config.toml
rope_theta = 10000.0
tie_word_embeddings = false
learning_rate = 0.015
schedule = "wsd"
max_seq_len = 1024
MLP neurons of a small language model. Each row is named by its layer, matrix (down: output weights) and neuron, and shows model dimensions 16-207. Each number is 500 + 25 x the weight over its row's rms, rounded and kept within 0 to 999. Numbers have three digits each.
Before each neuron's rows, "fires before" lists the tokens most often just after its 100 highest values on Wikipedia text that the model never trained on.

fires before: "\n", "-", " "
L6.down1407:498507511490504495542538523500546490488505541499501535508480461485519498530480495520513495538515465501499490521497473522501494480493470508543536480527494530551481488548505494488488522472493496445484536506500506459496471465541532485517529534557474526485493513536497505531513468448510529482433493448516494548541489472512545498502507540550527469466526491533491491495504498459494526494474481505496526499479528486518493501535522542532511518505480515487525524447475478509534558467504523510490519504539506527490483481495472479498508465474454539468439495480515501548509513531506466521

fires before: "s", "ing", " the", "ed", "d", "es"
L6.down471:533501462526499469535491499496505487485501492523497502480515500488529469495466523495517529488503474501505518497507527509531520509507519497556482524503489503471503507485475476487496486558502473543482426474536492496506476506504428463541470500480489467551546490545481483481481492513488507510489484522464517486515505522517446480493497462512485506512476516471475452485525507511500475482507500547489508550454495452509580458537521516501467505499546478520452504467487466515527549528522543485441499489493496491488502519523510527459449518496485489500536532513542484488513495465475514536

fires before: " |", "\n", ";", " as", "ta"
L4.down1323:482520488491488493454522493476543515498498472511514523505488507489466485517469540520478497493522522539500490540522496473501491492540492468510495513473508503515523485526482498466462479473551534460507506488499516489488492524448512505500526495464510477490492521507508496463498485510490487463493551501467493450535448465544476485519576502508472478509512512477526548520509515520498510466516504514521562506494493503474472506518525495482482501512496527468488486505520478508492532448507458512493486490534513527522523518488495523533500484474528480520513538484523509453480515454524487437

fires before: "s", " of", " a", " the"
L8.down1201:496511467482517493479495491500524501503509499528502499516515513514502497461467520499510512526522461487488492466525502503463515462517482494505499514502475455480501496534527467471493561501470525464481488502493502509522534571510505457548498541494516487487506489483494517477527449471502507479452504542511474467491512513521490512498520492516517480485471540520483497470543486472495518530538509520498554505482475441467477476468517489532545491510520478485495459519496479511466520486525520486502536480478500471512478502521501522486513517501500484528474538496454539467532472484526481558

fires before: " ", "1", " of", " the", " century"
L8.down432:451480509498481549533490467522477484489529477541487538492592447468472510509450503513496533513506509480499492513471509534467479497490520493476456488459528497485500518515475517468493481516516491511446496480503514511485508503527492468462548466498486492516464506508501454498511511497487477530498478483498486495523471530457480512515543507523468534455555481447456525512488471494493495528501523489503500506490483550466521531470535523482488488481500493536516475479516529519492534470508525519493477485507451519540532496496493495525515507560524504494495501458547542543499518489416508484

fires before: "\n"
L4.down1486:464468462505561466541473475489473475510469480505483527510516493478519487534502504537482523522534462496466494478519472448475516496475515496513485514521519467496505520516546514512527491488509489496518513512507526491462540494525484511554514527575526519537540473522462476502562505506486526536493475518509503485466481521485464516547530490479527534477512473483505512528501478527504515495494511501516536503504506476491498461507532462484507513518496556532471448501513540504546487471500453490511480466528506502465489554498464521493514514477492504467492482474507490448486520489515539516

fires before: "\n", "-"
L5.down1206:500529489508506497484520530501539496476519519496558486478508505516452517534507487465486496471504525490443510477499530563532524509490510505481500496481472507550490500474510492477527560482468508489467506490481496463533534538480517521511537526503491473503505476481485492481512496479479498541469493470487499462511489498512487477496486536518516463484495500523559491534510516469485430485492558491496489533504458488471482481513515522523495475524505500552487506546480476499509498476553524485522492503490516529495510538468507504492509492485530504515501503456482544459494452513549533490

fires before: "-", "\n"
L8.down114:474469476483512508451521561513477522477532510493532528486519495498527545492466513518545523466525499490479500504486548481514451482526532489485465519503505500499553487480516516500459517495504506531524502475536482482517538466460526527498501503527508525488514501462477476529518472522522503457488543528528524507460476502530518525491532503498484526509471497493551518544474508530501473521507470548478534493442507519483482521545503507494478529517529526481494494535536493515458496507517484465539489472496486509498481486496483503476499502497507499491511543480513480525462491503486460516

fires before: " |", "\n", " is", " and", " was", " United"
L8.down621:508542484520494454517496526554471494514521520495459472489477477490553499469487515423492471526525472468478552501505474450466472542487486537499468542523509516452486528484508497487461456485445528549493501522484482480503490508496500530547547514492510502496531508515509537525481483477484473506540478494473496492507512499507481456490483521521508480478513523509534468514508457507546503507541545501488512507450524482496532511505493508509535500526525505493460533493507490540474460508513540512469476477531481473493519531480474494463543441521483536450519515482509474491450501485519502462

fires before: "\n"
L4.down1018:500508492465494539528493471474422519505526513476502498483506522498509527490500512517484497508511490464449525477459528498521528476510466484557455548504517518525494499467496509518469505536489481514507522511499511494511567493500505550503518568462524505479462518479506506507484446483506522479496492495521492464517527493488521486507529521511517474466495539522520483517456523488506502519517462509476479523488499520519488481513497505532499529529495534474524509487478484531448509528499486545540506506565477531517487528505431521490529516505523480514515479515470515484496522499528504497

fires before: "\n"
L6.down630:485509484536521549503475540484449502524471558488521508477504516513495530504507543473509513501533487481490488494474504549538497489500522490462502527496499528487477517505506514493479485529470485474522513508560542525482519487509528489488495516502524485531497487549514476509521511513516461505502493556466485508526519492515517478521475484508499517474493511523496489515499518488528495479478518542479476550453479490487464459508508532472497500488494507528513524455506468513505517503500488474519491459509472497488462505533506547526480500507500479475476523506529524523520475522522459495

fires before: "\n"
L6.down187:514473511501522467514543499488510481485481508487500453501556507423487537527485517522463507512513528417481499474512491497460497464505470493510486514508469506498461496509500483531536508532524527486529499478486477476458566475518522483524502524511468477499528498501474489485500527491475473503516496481515452503488508462529504474493511535493509508524490498507493500532499491516480486522498512516515491511491552504504508489532503496511517506486502532503508504506481507490500507508548497493523502469530548474479516503477531488500474490481519512484488520509498457498504446529550514498

fires before: "\n", "-", " "
L5.down354:498529467474511457457521504479480491464511460514524481507526468484478492489498540446518533441491468495504469506484511495492488492504471479465511503493528526479538472508489522516480483497491518460455519516525524470430495523503522512487508495480489487471484485515522473483506485509508466507500454489464508500491483491510530514502473471441517551508476517521523455539529502512555478477497483488530547530519515458515483455489508495524503486491487501480489470464475475499520470498443473484550464500517485465488514514504510471492518461488503473480484511494525538547473488499541533502

fires before: " ", " to", " the"
L5.down200:472460489469488537493530501499499485525490480528501501508539467477505524481471494504483501477509444457475500448501484547509514505497497486490479491509494528543530529495521479514497458459499537481499481511537488543479497477526547492519471514535471499505516515493520505548474506525493474509536550499477475518533478474496516474552479477477484520507484490482493511470462482497509456506515469515495511570500496507497517517538508480506522458462473491508511487485494458464495482508497522518561487486484468473521536501473504472506517503537479541502499529495556509506488519520527487475

fires before: " ", "0", " May", "9", " March"
L8.down360:479466472510492436484465516498501477537514518494498479520525513505509495524497484497513469521503491496503526484549474533507466540505466505509454467488514535517515480545469500512540505523482503526530492516482507529498483535485528496519512507485472522485507518490548525508507483505470528517494482503531490440492525484494524479506560496511500480459497541485484462519519505517459484501478498502471503538503526499490551490512519522560484473517467502494516485488505540498507509451483498519561514516531477480507522469536499504506494479491491525454547527538509500493508530487563498488

fires before: "\n"
L5.down1191:498528471515518494506461512487500473495486482516549507487521510466537489508513510506544508488497466505491496510482475467515509489447529517507519514483436497506519450467469497483521452492504483502500502489481482510497468507525545480525466523523514495501469501484497461517523470521523551528476537511519481514539511489519484498516488498466498469484455488528502495525510527497506490452475486506501488501512491545467508503496497521522496516470495491486482528473542443484515504505506502508493515537504488525478473493529489476497506467435520505495469522463545528523537474544502515479

fires before: " |", ".", "ing", "ed", ";", "8"
L6.down691:494477499474490486503503532486474500505516459483521530498489475468495481486522475542506499544480497489541500543483525503533468498504501488466467483488503469532507447516446500453486497494512489498496514522454513503560543510533470488508507530550547470520514469484558514499488529525481511486504543477446519471496505538491487507484492515501480506534474474490516483502462539483516536512512488523502525504560504519498493516493514447462485471453505489497502533511502446501483465476463512511495529498532484458520464501509499575413463432487494458509539489484492541469466485501464496469

fires before: " ", "\n"
L6.down1082:482509517524489440469517472511557517480500459468503490540500537526515467484485505461513436486503502539494500495501502527518524535484489496532506523508532526522520519533558469471515479515490544472470495508497514444522545496497528539549507476462484464486522522498507476515505455515453488498481453519488527484535545514453511469502540509518515494511486541487464490503474509494476491478455462471463465511516489508464496542462517544541490496513453477466525506527541495514509460483520469547479478502502488471499512520527487513497485524505517524502496512502507530519526501533515477527

fires before: "\n", "---|---|---|---|", " |"
L5.down1447:461528476476470489513476468536530477488509490528500522515511532536487502499504501497512502471467495483489463495484490568502488546494533506540524493495504499531485512493481458506492481508514537543508519537533475519497532497566472522550498557501468558476525515503488480542499510480498514493505513514493521491523493506501497518516493510517511494473516504496495490486540525512492555491492465524478481520509475467546490498473494496497498468486468506487474503465515513508497471514502465533527469524533512500536502557505509460494554495533490504519511522482509477520549450492424500528

fires before: "\n", "-"
L4.down446:491492519539506480521518509486496468465510517475508481514498517488522502528504506530453474494518484451461485493466483511503490519481462517493504546487481490473512511498467481493544472485518452501535501473529478541509491509474493511556485505499520503551511472468425453519468509512478506507508533534506499544523499495518476504500511539483470545504495512534592469495463521523518532501549499471503480534496477445501515490536485526530513504478538519479500497506563503490504510483535503473494485528494517487484534541473521460518481514544545533493521540502489492464509499462480512456

fires before: "\n"
L5.down882:519494459478480503472461454505521488468524545496458508513500494498477500478464508527503506468459458467517506485531487442528485503536517493517506506511532506509547504502525486516457500496501487513503521477503514501509461473498500519534493472546487495503542497447450565499495500532471490510469477471433512508504459525469535485496504484481494525479494512516507495485491558527473512502512526532484513539470491499487516487509508475477512474523481509493449492458512494475470506514497516480503494515501496489484505518485475514456533503459475500543521536483481499498493515509490471487

fires before: "\n"
L5.down117:490454561578518569492524520523520480506479486523476507524512505509524523468457525501519489485511507503513509487491524515518526505506526479507494538477484484526488525486490464540488491495456475556557546518499500503479527500461488537482478533521516531482465475529472451499491480490506481499524495520497534495477486472501543502541519558492452505549499501507521503519508479496551503500531476497519486513476453501479488513521525504522522478503504529479453469492473462455521509492531500508546523517486500502475505499486529480501503475497523505502492520532507528504542481437549506501

fires before: "s"
L8.down1014:513472476470515496476480507514494505477515504507506478502512500509534511492487516484499536515514501531491486448484456495513547480524464532514471446496461475498538553519515466528470557426528508526499474535486529511515519476519495509476545559502504493506493472463479465506483500466481490491454530459494501486440554450505520488506512487508472499486496522476513514545472519505501500508532504535478433515551464465505506483524511485500515523515487498503488517497521509522524502506474521538524522501483498516481448460500497485496503511497521465493476520488486532533482477518519496526

fires before: "\n"
L4.down384:476503496489499531557475512519517436496475541512475473534531489479457506525460477496506492499504503489503511484490471516485521479477539523520538493478461516484492496495467459499508491521553529450533506540514525480480536511477538493497453487485509438509500529525485525509501498485484491493458481536486472559510489537472509488487500490504525490518512488507469496543501511470518473496502521508524490555495467525451515518477540527539464519457460485475492513478458460504524498497486472490490503524519546488482499512516468460483482511512518497473489512458506561525524529538510477549

fires before: "\n", "-"
L5.down290:491507446502527497460459524521488503507492465499531502505513490507494514502508455525491484479517471500487468499523520542501490480509503501495497535526490497540451485457494531506484492513491515507508512460459480484556526460444543542514513493502524550519467484451536505522463473506526457476489523497477491533519458469496524525503520519508525475479499465484526483535498497458512473471509492515558514475489487505471561505492470502504515503528481530477533485537497546514492476508463489473451444517436526461508539482501500511490514464519530475525522535486496507491517500541517496517

fires before: "ed", "ing", "ary", "d", "ation", "ment"
L8.down976:529532503483534484507471491514469495477509500468484521460490512498492476524477483466514508534496518432473490566508506451540484494518505489485507561492531506485450454523500509533487489499483523524501493526545543491524480506503458486476501524498507462504528496496472504472506523475496535529534491477402547475469492541481509477496515500511480514475472494449520492471478481498531508473511506515468479490516493495513491492500542502521502499523496497494493535475489486519516521493503466493469494473515488570486481502486520535518497538509459496518522494502504532518484465505512537497

fires before: "\n"
L5.down1324:515532508519492494470466495490488484502526468457478472437485478485547486464549504489466512463507510519489514478449463476511531538454461536495498517485495472522485479440489497486521489470489477516455495518551487533473464482511484508498518487525485527525502528516536509487502485515518527520484507485492522510498434459520482502499510466513501524546493520472502498505473476458447542514473483513549505490562485513485541512520521513535515469499518530504517529469491489493473498450492504481499503445518495527475500503503516511499506478505495490499490548475500474490513467458485476499

fires before: "s", "\n"
L6.down401:493508466503493496527529513523509478502511504532532472489474490517501547466420492538468517508503501461532520507500508487509491505481496504488508521444522487531492520508497511491484510526511533514490501502479441489462540469474517482506505533498491486483526507443501505526506517497503520468458512482506472505485507447544504494477564545504492473536554541491500505523496542492500499479534491480486430530556513530492495504482468514516526467545458488499490511508532492504518512480510477539507481438485463484475513491462448517516505519493498494488499520499473495520452474521517502533